MLP neurons of a small language model. Each row is named by its layer, matrix (down: output weights) and neuron, and shows model dimensions 48-239. Each number is 500 + 50 x the weight over its row's rms, rounded and kept within 0 to 999. Numbers have three digits each.
Before each neuron's rows, "fires before" lists the tokens most often just after its 100 highest values on Wikipedia text that the model never trained on.

fires before: "| ", "|"
L9.down444:572499428474467526493548440488505425505405417454518590414420487487462534487518518459540448468403515535514549484465499447474504477544590512515457484561503548473517490463525495593467412589529482431456509515532462446546512607482459461504410470520517444598569477481523487606560633414557442442470551584473556537513499558499479508547411409505515566527527441503458537527436571603562533422523431572476547500482484544575435493459486513534472476515431465513491424423571528512494482517462508532534464499598501489542372506407504404436440460493452569541602601416523524547470470564464514500

fires before: "6 ", "7 ", "8 ", "7", "6", "14 "
L9.down108:469515430465512548520531500363501429549591423444463560487415522523513443492505607538642501500517512584519507519534452536505431516549493455445413533473473504498496489550566486548544511497590534447386477567468525573504436508472454544522452553514463446393466471485480467527579507499476531533525426501421528505441415432445496470562528495475442507515574459448520505449457499493469527558479570489498509363516500521497422499530530476467420545525552543496514383548616473548488576511521492442471459382550482539543502521571529445478476600480522512534481456491542530527603529484387513466

fires before: "0 ", "1 ", "2 ", "6 "
L11.down865:508470478459537519586435500442426514554531556472477422506513501505440560537510523475549480456473590530531520493610424463547437566459501527435473568538514442524513487542512482484493508498478471479482419503475469503562506469449511492478528577618450532485520433504462523521573500533437645507540536496537531524613509523499520457514592474536575575552484441493489500456553568450525497474456494333449567495507443575438605465401460453440504438521436502544518499501500515491564505445448438457473528463583479547546588519471516469474572591593536508485464428532459425451535514503477558478

fires before: "that ", "to ", "are ", ", ", "was "
L7.down0:390455492536479374534524434523540555484513531458486553487530583404525501426478576474528584521401410548451495476544493469512543494364467450541419581551419445472466494454548423493524451463475489445498486501577535590521506507483497535566462511502430450485413556461520574461475555486442496537472579553473515594460468503517572513547427534522514474572462462522534550571502461515539587475472589508504508372443550500463462495487542538520468514493577504574500408550522469522553436532451499513535439475529492523528483404450455495495531561533426548519425479531571462507488538450550574475

fires before: "in ", "to ", "by ", "with ", "as ", "a "
L7.down1278:449511524471419500479496438357522558552470515488537476500530481429495485538452550449470578540561487432552474485587508451550457450572529454625468482515532421552478392439488349445494400535535521445492425589419516408580502472480511497551460556553422518468572513509513416453584518466460412631498447509414438493482589447529447546455479568461536505516579526581441524525540565494503539499500592510571560557463480568532509559539457580537491469558545471440535508471439505502612467512512535513424410551561528559521464462484463540487509487485542465441492526487588437514489531577609535510

fires before: "in ", "on ", "to ", "and ", "with ", "as "
L7.down742:505483607562457465445466444532485578506485518521463548484390432445479489458545515504540497547538450503478443483484508479464467552479565531572443574549630419509584510488513481471473479444515424401518517480546479420495459490566571385442538504511516558437554500457523464512554410503570476551490479537532444475564524575590500603463431462453534496457533408520457484428493570530456474456513531564522493471558440503568572494493524501613532509577506488421505511507494516536461493571442449479484540557568503500519457464505500545500570578537552535525464485504565541515498530568565456515

fires before: "to ", "and ", "in ", "from ", "by "
L4.down1160:515433532482462536494512585501481497488489551427540585535572509477564500497444465398516504497593481514546439599472561494458555551467626515550422433504592520519477545567478517457591542405485488549564570479502442487563502430414560474539509483542496497482486557491440476499526466507533491572547535547441498523510499460519490529432507460532543567467512505460493494487551616497478499453525494507548458517470487547529485494529436490553526481576565442372416478498554563463398528459506469504557480542513496596372492564559471359451465497472470553581557552519473580579478395633474503495

fires before: "| "
L11.down371:425360516549475489445480510477511538461507560437527463494485468479515532451511497447591512399474560547361415523419514499570546518581452516504443514509524594513549515575489495471573570495458549494461634514469521436518567530476460507520474523481619480602530580457502509418525497447565505429445453544475515492615503465492486493447441579528545545494519464362468474369521564563482513478515471520525505554522489457487412467513577467449479534550569397528500502449409537451580553485525554497508527491507503504470486494487478440515495546520519514515461593538452520535594438489414383539

fires before: "==", "In ", "== ", "The ", "===", "=== "
L5.down661:470454508457547562521469521510493605498597405569512541473454508544530418503552465509478456586470427534492469488541473553534559507505501566443562531421548426591479507518373518458558483486449525478349472597567510562529459492513536395463501473468561503491479477320500467526486437464557577475515430577525414566681489481431454530502394477610499534483488448511574505504508511411481471530521478391395568463444378539454450542480546434561467561492586521477480447499461594507380511516445472483512555528506545541542490424596480462508465478595497462550540525475489512518430516463475562470

fires before: "by ", "in ", "for ", "and "
L10.down850:499550539472516494595505519441472490579443558429468473443586408599528526512446507519516560567499468432432499524472578504512443480480446526576467480506491456469479526485617416435485374527570530480576442491532531470532467440534524476532512503381514438527530508406543519527539485458503538500450463499590403510525491545461524558444446504575474425511548533529542538480531443568461554499504510504460515514509458525487553616595528481519456538554622595559499479512517529504587424505470433529529459590514568524503527519473475531537486591502482454510493473389619537492481512592414550520

fires before: "0 ", "in", "2 ", "| ", "1 "
L4.down1216:561478407469518495426514453523497497501418531539476470503511527522465445494517543493594539401475489463468471436554561420551556548473444448486551483520524519498517489498447526517426466447520469452505494472511527515466546440420446501453491468498431435556525411508427548553516524459482474571483479488474478465538489561454526504579483520432605451498520372493478497599426575496493512518502438631455541450504598520482471519507585447503513425485548555506462499444585626410406558467436396509544539536490444483513559440473517432473445532472499473571550495557541403565494518424381515484

fires before: "- "
L7.down1194:473506494526477509503468537458469522502609478502452570458505411512527409490467430515535579458476507540509497592523535413461463495509524567456535475487461524643501498431377582535468496507466543543418547529490491574505538515502515467570437498519485551516488465490454512507516396410487500431538539588388524439563592536492459435539578451503557485440488558503519493431452640550486501545397560438568560513484504504455486555447518485480486561475460451530471490491555532503565466512471526494574542528561476377619431551415421557517469599422500500343506523510504460522449528461659522481

fires before: ": ", "\n", ". ", ") ", ", "
L5.down279:514360499498515466510511493433570440474575443546552511543540460509516536505482457565557401556559540454511616563619516501547529512464544568489602501486429420478495448533563552385533403511585511502434469478499456541502431483506479469413583550487509531489551596507457517490594423436526443575457605493448455457471522508569498450462484456402496610433434454550456513481483500477442482455503487369482562502387521453549499421529580574528528432421507494533514525474552572458497535523531494515508450469567534444419514528567487520491472499548666528457485520564542526456530538542445492500

fires before: "of ", "in ", "on "
L9.down609:465468541501543483519499527444569472501463433400495521559456482573492571615469453465527509572473465462492483487472591535405473526524468499554553506408532583570450484513534487434553538526469568445568454552495578399433565395439452584478445509511461463556461561455483489482496456508451460517428539427602596562467545514453566519477479528418532492531518494503422545467567474589504488522484520597556518466572481540615526441501500466581520535515440431407510493466420523419502466443558509435475467572496491509563510479466457525581469484444453529522522367426571488479513458533560525431

fires before: "- "
L7.down557:514488507462483584526492410409558447449513491547576419420473537562488466464466505469449528414511468562614626490522489496571593580526505484541505530419464391481525571413477492550429487564461567535476604621448529477500446477484517474536536430508490554510525487443630505479562457592533451455478489591449528502470480542505447538570558522547517545477513431441434453441492591489507498492479555436590474521527499456507513464510412392595466474593554415519463572516478466493535449525481538405522471506450520428466494572474515450457562458514417519472402491550510461406546489524553544426

fires before: "| ", "4 ", "5 ", "6 "
L5.down934:597510390488413474534489473484489543578549475567528609538508509589494571432428520510506505412459548555561551433507468514457522534501587421430523484508572570566540554486543534523481459475523518437526579472483496567515549505513541545427438462518519542449488562532458449515419536526431586401524433503532487488531558370463454545550486570536462552551478472423508504476481498559547448421547498587439485557462428515422449497499484437545442526561539457559485546510543457534531480542453491435524420590536456453487515479526467475505503418454520466597460524527531500429539518576437451592

fires before: "\n", " ", "\n\n"
L5.down700:535438486426478545533418514459535493573526452481576509458532572473534515504405516532584535491564439526550518519515458539573462587520495511454489441515446502400431495471401431522516551523559484478454534496314494451543501536518471512507404487554555443527534546470446536501566476541546462571535502505451510527579397449524420511526527461486499499451522409422533460459469519503536537502441469423412507612545496480560485533551527442591462493524555490518439531491595485483498441498508532484465475534513517562504444513567535393576497544573535500567453580477519489510527428549433526590

fires before: "| ", "(", "on ", "was ", "of "
L9.down1000:498496462557525567547473496443495439440478436404574531557465416530562588582453476559531406604409470510530484448443532399467589520501541573412527445616391507468539504441499520501523410547540545542534491555451492570589458511431534463472406569492411545412558465429412497511571474437499502473460451649463438485535474528548491402462526463556514464540513474435541475515504471489559490535519448460529507619505509532367492446409518423558490487433525524505444517456506512527504482545524528465427481578560494420458542473502589502456437496525560536513501547492541464508556462516435507474

fires before: "\n\n", "\n"
L7.down1240:503514611380499551492456496520499569459569575423461392551575445543463422432542393496413535405630522487547533469462516483536461462533486529505461548494524455582414420478558470447493419541540543516560396495510590491438554530507571459488516525580481457469476449492455550460583462525456494544544450511468491564538493506473517454562428380511542477433526477429501489469440401575546562450562523420513547533463538503476540498484511550455541493492524616445530490489484535561528533384421543484486441539543441440502590528521452422491570565543602547590475464514582494534468455478513547608

fires before: ", ", ". ", "==", "\n"
L11.down850:464515482560458506476494483412459565519544509500594445482477557440472422520513484478515465448508480420476553539599598504514530398626476586544485540453481522556428430574556534480455562461548501466431503484509487498493603466504528460513499479474439563442575530475476520474460508587485555537513531538511434502505553461529448493463401580495474420405552555465483481486469581417430456470564473311516520485459551506492468553490546520543538451524457511520418524510413430530456493541390591457543518473496531500513472490535491462594587542484461480569509552548445503486512446428532498510

fires before: "-", ", ", ". ", "ch", "\n"
L4.down1010:525526439468466503494431509561495586440433541478508490492616624459591367580465562512524488525429386462549475516568516475535411474428476610489531460535543456586496423546510575533499519545595588482459536462423456507423494450432508449442551456519430528506484511438532470466476444593442411487479385506418533495512511514443562483486444504525480413448538520434434461503610547507490606531454483491482525544516405505458483548476446488595429481555475526504474508529487506512512512459437456392549538488524511495563422641476461523419455470494401541490538547405457442555527518490465540534

fires before: "| ", "-", "("
L9.down676:524490475535419464407452577486488491467552490583561480518511482462470497510404447336516484586541501505541529535423468462506433497530577528528434535573466461542553484482494528539510453513555413509417572469483475544452602565538443478494499466506499443469472470598433477400435403501600529529543473491453541536512530542535505499536457475431613470485499502460499425499416435507506540479582528386524543538484496529574375458462462502519609491532435400538507479572428521438583551569555405493550531557519405594562528528570536451499471502465558483486500472511501572530492476517558550431

fires before: ", ", "\n", "\n\n"
L11.down740:521566412464447543441387540486516501522552527610509478573483526552487551459442513522563633434480400508503476568556547467410517536473613518515461472500550533433528476616609524461549552519465501417474480498503503530561567526444495510547442530539503541402495534486470465545516562432564387508359446441366494460580514504479551506414466532496412529509521398481482537471465481461513570507449502471504451456625489481580508421508497464497542549508474460521415472486578478504499492392470468451491489534449460582507560479618444491472460533497551584540555556488492436461458446544448422494

fires before: "\n", ", ", "\n\n"
L7.down808:607490491538501423435515501494463566496549472482516525530582498472452515519394498532425428483566441538538468509575561461594478456524522499435480573539512400523530435522432535522527473518552442487448538450506408540514423440439471501524464491491497567482473577402500568535427411400560495523475474543418602537502580454568541496486484519472532503511458527588525465560508443461426564511583452440506539469486445473533489495521530490504456507464495554523547542477555467551393457483529584518393468438491531482438466551522590520499479547629494545512561538506541455518596501516516542470

fires before: "\n\n"
L5.down1076:535590569478450536448587536596536507471499518495506432521646363500522454525542509493515507472579428509492473529470503491477469433522457461502411508506482505481547434448506488445509488498507468452513473486539595542472422473542548470467540479546613492515506448536457428502525525546470491581479565473477589603482461498504524469548530420531520458493530539502526503536562394487562571515498520491376439543522428555427494501569546452527443516550455432528465513515460486547525420560519480591470634494507454527580492470505441570467580507552560564474445531444486513493621513483479471402

fires before: "\n", "\n\n"
L7.down771:480460466463549490505549547611450693453515531477575484481446489505452456528414441400438559591562543466453436392581525422453414510541589547617465539434531542586433482465547566480476464496396392535504545413495554504454515515501511502492456489515503545547530426571425527570505503497495518601417476552436441528511401477484433492479503496357570463528466383484449462576556517526518458525541524499458523510450501516455426507458507431501455449494495515603501429436485507557459461528444523472524451476512485466578463504544440430485533580441432513551493485495528595561472477488498529529

fires before: "of ", "to ", "in "
L10.down680:582474505546448529420531403535437566448509503472571529524473524444442384527456521480525560476494517447521455482524538463477614443515567568545536542593463442497480456545458483535450543463479503554588449542477543531518534506557476534507544460500448441529495502534592541538553437372520484544428542485436510576545494513559489492503559475568478482589553531512492505506507427456477446466638442474568555479527361474572528546569519476511551473542512589462421399480502483470439555561580498554459415472560484562424500523463476573387460529521406507521416544499472522477620496527468437501

fires before: ", ", "\n", "0", "\n\n", "2 ", ". "
L11.down555:543520493503453462516542496529485554534472429531567582414529513464483441521416507496567500483518489459532490481490433489496474465469537531597513472483470614514525521409419518559491503484406546547581484472450529508521425494509495496477534597512471516445505565567497562492459387537448447467494532444515428623569487522533591586520481554478566500546515424447481523490420549514506491507491547264421511396495497502545464460434493504483488519532510419544544492488462534534479464550419453414515415523555486456522546503500553510540487454562514547483497578431487515576459532509562524565

fires before: "(", "4 ", "5 ", "4", "5"
L9.down184:557479452514484476414504505468523416457491609582500481559470531565539492480539529531481515451566517511568545517519568581454532546469462468408635507504471623480466570498463556479434437490558420501580535524453569456476498488432439510527423615510411417557551597522528470530423470575480514526427521475416503476511461499596510495563470501469493494511392429509533553541558468525427571574368526631411520550494435487521439523508496522526498486468568442514531611420550511550556521487470481488521551393506544457440471483465552496585442418496519577582527500481451471494478468526563460562

fires before: "s ", "t ", "ve "
L7.down13:466600503513579605540537555546558524513468494541409566510516549464591482429468523399521505461538511638394410482525550532522477597429478433444484429580535467403547468481483510501528469491519509492535559527462497458517602502537509522404586483557596514452507479543517594423480557532445525472550505430499450467444482518515588463438490404455492459552464533531473569435528489553501451546445528485461489465476435509550482597415469485482480508562500472434429500535505419438476456532582512556440441505469546503538525459574459467503483537453477526566433521564575490589548546504374598529

fires before: "that ", "to ", "the "
L9.down8:515517442504470444484431508537518472458515484436476500646496513471462467511440442405515592464513570504520506569425451426475519514465577464566552486536416479522526401509489471526542499530504588502572551506551530536514419560447475558521454517396487405439438570472581552619502431540356497487455593459454504517439498462488475486467519503472524498479493483490508464513474466563467542505554407403509444460579413456472456565484435518530580609478477428522518477560447520538501411440544578492537490533373521524500524468513521525466539498573519508515511534514498562479468497529487420539

fires before: ", ", "| ", ": ", "ples ", "s"
L4.down292:607468522574608484506504568456547495597479523465458511480495462542597514443557509439587484602458522533481431437506500377545471517567421516521580476565496505538467547553415529432404482532446514519446438498484493559524494486496516458508626571456535378402570521486483423498579415456503558488439606504558428545539463473643423507471564426437476408609545467535373477495555446572446480459528462546462522512398454561486486501427527534459488492485500498541465514505606473525468477544467539482526469487547525387547533501499508557533470530524524502497569537623513509469430501443415585501

fires before: "\n", "\n\n", "000 "
L5.down227:526607545528432553559478595467452596480526495547474476509456448567645490517525503483448537382453546509426529503400538444497551519424538460482396535453479486524466483502531559563435476447571494471459504546477483499465461456540497488542528443550494575466451577473454521483528538426527517554563582491473557471590512458507511476459490478442669366440517449554543413476506484493509422431598561596505530564484469535461481530550571572529445453480459415518490570509472537505484511458574460513497542486496485516478519585529529522551496477429520534560445409480577509488530442477485472445

fires before: "s ", ", ", "; ", ": "
L7.down16:537537544504490377461455483532376468484500596525564564485572425548489593436492443541464582412475512510524413504528491491511481462539536597537479474562508439565562469566410579499546463525430472530513525446460586551496520467397449513430484421543465498554454549441535419541490522483487492515437497407548498466551437522480560489486461455540582517464466525465491498470510467434581542512533439512525509467541491513640549557462514558570504511499559506493511511523579513428512481494404482507539582484478492522501450543495464519441493501531480535401464538501445521503493510449536610628

fires before: "\n\n", "\n"
L9.down988:501403541460463595573503569454497498544463546565515554369466556471620477534442444431532480510393431524520520580472559508642490522503475540472532627520520515449514435565466480453390478491585534497536433528469511521456411524532440568424564454466433460541546464480486564517538508483515493621435383586528486577537509474533459506551516478385540582457530589517506511478434490530536513497495550517512574453462478469508516510452515525582475462473518560579447514483456467524529490563525531421452366576607498550578421516560435519517539532496455524586524564470544481503508478483496585407

fires before: ", ", ". ", ".", ") "
L11.down271:523453450515456494487495514406551482437403457466512518542616536413464563507538550499485495471491520466581496394451523523529474433456461505494519472519475517547619504510547463509491545435518490517480459551535507472490512510511455448435451513576594488600465499527464474447443403612486534576516498518479474545545511553518477537471490448478487563513505489479470364603528572487510517517500508350516472444468454416483587554507533452560477522432455537512555491506523546543574454567305493526625405481434512473490492475521519556555481560489552467452456523514440456412489432413513451469

fires before: ": ", "), ", "| ", "–"
L7.down1224:501402532500497439503457548526475601490417541530552534479455524516513539461552545500532523527547526515515511414480608526450521525579510461470480519568457544491489438448433525474396575468554460463471443479489543548528456525514505452463494454485570423502539540568529535468524523457580514486579541465400430405592507545503589459521449608522586462514478435489503450457514560482508523594492462436530530567451653489476495458555590544513574483502417428535483545474421497595370525510349506581554538525515433520565504502539416530469517498536446495436487395497514476477491484546415441482

fires before: ", ", ". ", ".", "ed ", "-"
L5.down194:482482439433497476485487455473520537481474500443514522506574349438425457503580440487471529592449365422430437589576594515529432437518471605580471545539530345488495507611542497516508424537471439569398465441565502493535517422480484561531492505593471570560475475522532453446395427619549542400439476522516459546413526470466468550464440533472509494573523533492463364548522485520556474500496441481504447590494493496512511579550465454490469433472472457590526439568469528464461442523423446482547504460532559479516552508482564395571520481485502495501473549501506363457584468527539525488

fires before: ", ", "'", ". ", ".", "-"
L11.down367:449548487526460575465477520452491490550547469404602478507547440441570443469389506420628486522558481544515574533529534332449474457590460499535498479486520545521505653510478521434449479527458510553521485490484516478505565420536475491446535506440511527463561507465445522482483381511550535550407535532449486415497467449487406478538449444441444595552530468388431451619553484571487518497507520500527454467460561521425559510460367527454456526478503476459519462513470489547543569488500443397502556542460418531502522530427513624528505552476445554537538432488547577449497502421567519400

fires before: "| ", "in ", "to ", "and ", "on ", "is "
L7.down751:645458476455548612494500532463527506429514517398413536577488519549515518438522502514522515460509376454474518515508572487548433495501535466461565491487480446509483543512413450441492529530508546462523602568579492362454555480402587490520488453544430451483434405561493391497433521545484556447402506452558492481452446501535581573595510421487462493502457389444515519516480466509542609559491567478581472499482464555523518503414465585485521461512458393462501523587438574512482500610517431597455519501468484486541509488476507469447491569475513518452542548450471514513577508481499598423

fires before: "to ", "as ", "in ", "for ", "of ", "from "
L5.down422:530517506504460530419501562451553578506484509462496498548477447577457489424569507382494444514501463450493423477585454506520502492502404508546531509496553479491495493534425419508532435483541439465517434485456525460442475475470516514455557609571400490490485455461484404427511582469458567584481459475437455441495427509545514623505554516545451494418556474583498508434543554473537558489527499526525533558501549552603531671447565467591523506497445472436560449425508552484507481472466506543544448608564496549573570541503511553416533472481488471463417387393441502531495501551500649522

fires before: "\n", "==", "\n\n", "life", "==="
L7.down285:576516518427501494476493495549563519529617499498564510495543475427508423503442449511614532529495491627463461483532510512480381572451503455476469438529493441542471482472478418547565593522514454413555519491510529505483476544544496573506477533517525494538481523397493529551533460488537586478561465451480541532561564463590488436462475524488535449502594534539584522444559571515406494561507538460473488592480530491560495475449523386541492517432444350524603450420438481488448436457471401540561500517482436581454461510523503478494390490487461536533467482521480466533532578383485512414

fires before: "s ", "s"
L4.down413:533487517470468553525531530563591618509476441467438529444509487532477373453509479524493536508505503480449481454535579556473619413512507495487513443492500425512446521489494515523514582565535464529512443503412550502540475518501458400354488482462448451503556496517437515449518361610550498532584486496449417530475476481516578521539506452427512499509501495482538514517555452547482469492512482613566516486505463445511554540419504440519466538559532542556445561527476462462453492546379459529485503483481497368522578489498464465466467492524552514515521442578593476495512584538482526578

fires before: "s ", "\n\n", "\n", "the "
L4.down520:503474592448522659499480489490540505560557424550455471460506398451534518563448457397535534504503402512568423544463578457488550475474516569471464578466515472543584536471450532545550450555567459477521419484482546440496432453390488443513408454481498534498443545436538509516534448517492495561518481534521576454518500521416538585542487502514444561469481468452580578511487492514598507462542596455521542500499486454594532581513507397527426532541452479446526534446594498518498524453501570517485437449443498515559522522490460551553492473418566525536476513479465525445441486529480377442

fires before: ", ", ". ", "'", "\n"
L11.down1202:524558518427520499415444559577554433483477475576609520542491509599536523541570443566522464529529526596580428530547513497418444518449601545505456590435463459459488509525529577460601615540535472452470508503502476537488497501418515479454539477568541556598365494490532485501502515536374426522476439468477462529528447549508525538473525508558482411555546435483509613545514576480421453552483506353483405411502490542491482481554486496477545549538555542424556420474483483573492485391446474477416525440490499579451484521499476541520442504535488516448505506509502538500472472458486504417

fires before: "\n", "\n\n"
L4.down963:503460546538550549496606474495491595473554464460435486458565499450481476526543500359595472505558518407528513564503505493540555416542482504470506495604509474496443462491517569455441369527416549504514523553514581387497449492535525555455519479512520503582503606422470631560568547539519484521548505394458505560543451501536534635484462568520464400552488484471472464481557572467568465515518452576501504464484452480455459516542586541521427521564374504526533479427437442564494533534508508487550357510482452408518473425473427510529508546443475434637488461492522547472502450468538520571

fires before: "\n", ", ", "\n\n"
L5.down958:548535530503501509528434419431526540511535471477544425510575446470421532544537499507491535451565515465572458542384616395559574550430469507535568583415565485584491487554482468476600465553470499496534392435458554566460477497513524523518501437598466583459520504508530298507495582476431543438464488447430459596555550472539539546467438477508522530512499494480550349407546487478460553522558531408445511477496482497544550459454529540555450487523427507557487497454476502505475570479418492503591536448485578546557512524529578560524493589439530592473485411531548534427454526520427502507

fires before: ". ", ", ", ": ", ".", "\n"
L9.down233:509419599565423580459548566503508544535562572505469506418482544502496483561491531433497403463532489516451566451627392455469491540541429534552496501543479490519455404488536459468474519436408500454561532506435413571466515545495462475454478534520414486586554513549487460495574380517526439531458473558449405514481578522473466561466470488484467516515458493486539561505568490469470465445496472332471526407365512437525581483470505472469476413489448576537499470572502503413520536602475476473494473436536538482549463580537471565501467482565501470447549538575472585466443526399490505484

fires before: "2 ", "1 ", "0 ", "1", "3 ", "2"
L9.down333:490439509561494534474480474458497462485554453456386469568520471413496541503487480540572541442565519464471511557470526446477461476525499415449501574546520431569604496477459405486504524465460450525596577447458493438477566393497521520478446563552440537541522533410550500512541517555490550544451383542448442452452497567507480450423485499466491513435482547555530543437433552489517465562467513428449487488450551546537520573329484589465513504397301548483484484551438458422524575564550479523531444543483580452404550559472593452515518470496529516482520522541535544530551445458477520572

fires before: "\n\n", "\n"
L5.down1221:489480566531484564469457530481532528486464507490545401472507519453550420559446435461510510507435481477487472498515473535544532499467499455475492497440450430498555457538485593520486518624545546525509467528534615455514497511489505536410512542491475493536481593478500505487488516436505530591472479444427558468527540513452598460531523484572501478435544519468398453513590436524515502380620485497568524439489464444600556559547557500509440468517389463530471481528461523509409518515474543591514438551372589532569467550552481488505421576484534520497605472491539480506507515452559475471

fires before: ": ", ", ", "'"
L5.down977:536474528451432508456492511458559461489504535446492562525521368488537513510628481503508374515522569363457532494486485503507562533408501551472472485449510538577490440501490502536539493446556434442470490531470470392533443479524513479555492457591450458495485521512476464590455477450520502533398533471441434521421538439556537472538414537521453538455519464447513511387531560497506501487522412437492431575560592416598497487517504488526530427474501470555607528574590538542513550467517518515444508560578614515515479547471546418495560572460489499441577467551580544393443477466440540540

fires before: "\n"
L10.down795:489451491545511494494475532459527508607615598454497454478596554493443543511524445478473536570578468436490468396512555548511404426502483473472500611469501480477581495405530439558520470493562521531555533532456588445517444451516465556540457518441501540493417426485438515513513493462511459494465491520422536477447524478517494474527477539509554458531495428393524519611519515375515410417526451574463457545495436639532509514606514559499472508428458508595535480493477568509384519487560586493478531511426442476539461574471526509533521552493485515377558430417541443509446582517397517505

fires before: "\n\n", "s ", "\n"
L4.down666:417485463445521585520473470523526528533564494569489465441406539502534487549383467445532522547604466521451465530546590442545504523563494498505537502465553465577417427373487476527546479555496508538512543587454550475541460531501569553485528531478509421594466570488484538467473441479531530589553456496470573478545533496459506462520381525443520494498480570581439408474595544533478568441529484409485541495411508409570479475526504461533448466501461448507429472505526450568508518507480429471451473564495496488550567471488517509535510515502441511627471545422595459485645516414503543578

fires before: "\n\n"
L11.down900:486487563579509468518481431471442553493506465544522504446441490523391558546458571507382538541522461546644481532531506512447604608573455522515582518577530475422487447508484586515408555514451574527530413456393534509546551499458470514521513505526514440497591584575483518510509486477494493501453467489469485516481467531574453521563492484493477551538536464504485495486516547543567592528448508468483477545528469503578448502530634511483440513471462471553446538465434481503482595545403491451499498475487450445564464403608497432564575544416498557506481494524546514468553537379467543500

fires before: "\n", "\n\n"
L9.down1109:506454534442526487580518540486474394532467477559399543489560494578567525567416495520507505491503502510548475494434454502453509521578519481561459554486534554428489495495524535517545508503600442539479498555457486428582487543508507518573432492558476495499523492478599459565450495527557487393544456442496568494489507447535622518599482510451424526498489447451520553448502523390602555480566511389464545616540434554513505524558521387469526490490438503464570464429540447374476496412665488511490439515579549617454490494503569487504469491483496380552570450445504463419494545502479546520

fires before: "==", "In ", "The ", "== ", "==="
L5.down993:588554480491510640467601551513474563578476437540584497537468471576453443492452443477452543571562573515452412472464478542517553535492388478491529558547495431435468529536550530477433455500536596487380514542435573476487552576433508534545572468566521537506514546518487588444507525516579554520500457540456491560586519487494543536486603462510468461521426406423475507484539482488444543443528424435501478524493427510519539452449550500457644477548548502515406508520519421440416435639611448436510527527440597549506457510546453483516471454501492459435501530553570587449543550456458534486

fires before: "of ", "in ", "and ", "with ", "to ", "for "
L11.down475:497388485509426591505458550443471409473443494457434500494501500456456478484537483553476491546530502536527436549494565468543475415547555527498598504449609528485537457480455552421576587442491486529577582569439443502469489482587449430448522500502492494471545455465590493553513564452548510461540555512449534431452466521566525522488550503555475567517487589487447582485514511507408480497511478368576568452545525514454466491522511374479498508576556460532414453452512502458501548387601531452484485649463422502530537460537494536505453479533478484433460569494634530418535515534533490581

fires before: "as ", "that ", "to "
L9.down1140:417457417451461493509524434487502440480483600449545510517529513476423557481467499435475514519560431517551419454580598499530490553489533450478408460503555405457516449383493470506499560480497601458577552521546477467447607562467478491580503468473541488452526564496472482527484524475428538552535491460550451527408502518532466542570533552488513467526543498463372467537511487542472499441455536554543405448491495538400405430370539466523507562522517480549514424453533498472477554502587563430537496542509501484464434469585577521536536455536541497556453535456471514547456519545479518534

fires before: "\n", "\n\n"
L4.down134:556554444523556539449517557525572587425523427447518561548462445430472522464469498545609457500566541544522411464567490506504538565472483480401532566590475511559399442516586542437484545471491557512412522564485466595507465530441515522493436515422544482498427525401551524527570462452551528513510479456506531520483528484489528481512539468517426463517406447586496466552510511468461513489603430400405491474362514431463569521534497522470483521521470501507594528501417601533517484430465458484493503405577532500508494500594466533457388528423482463487578464502474390460569368498462466448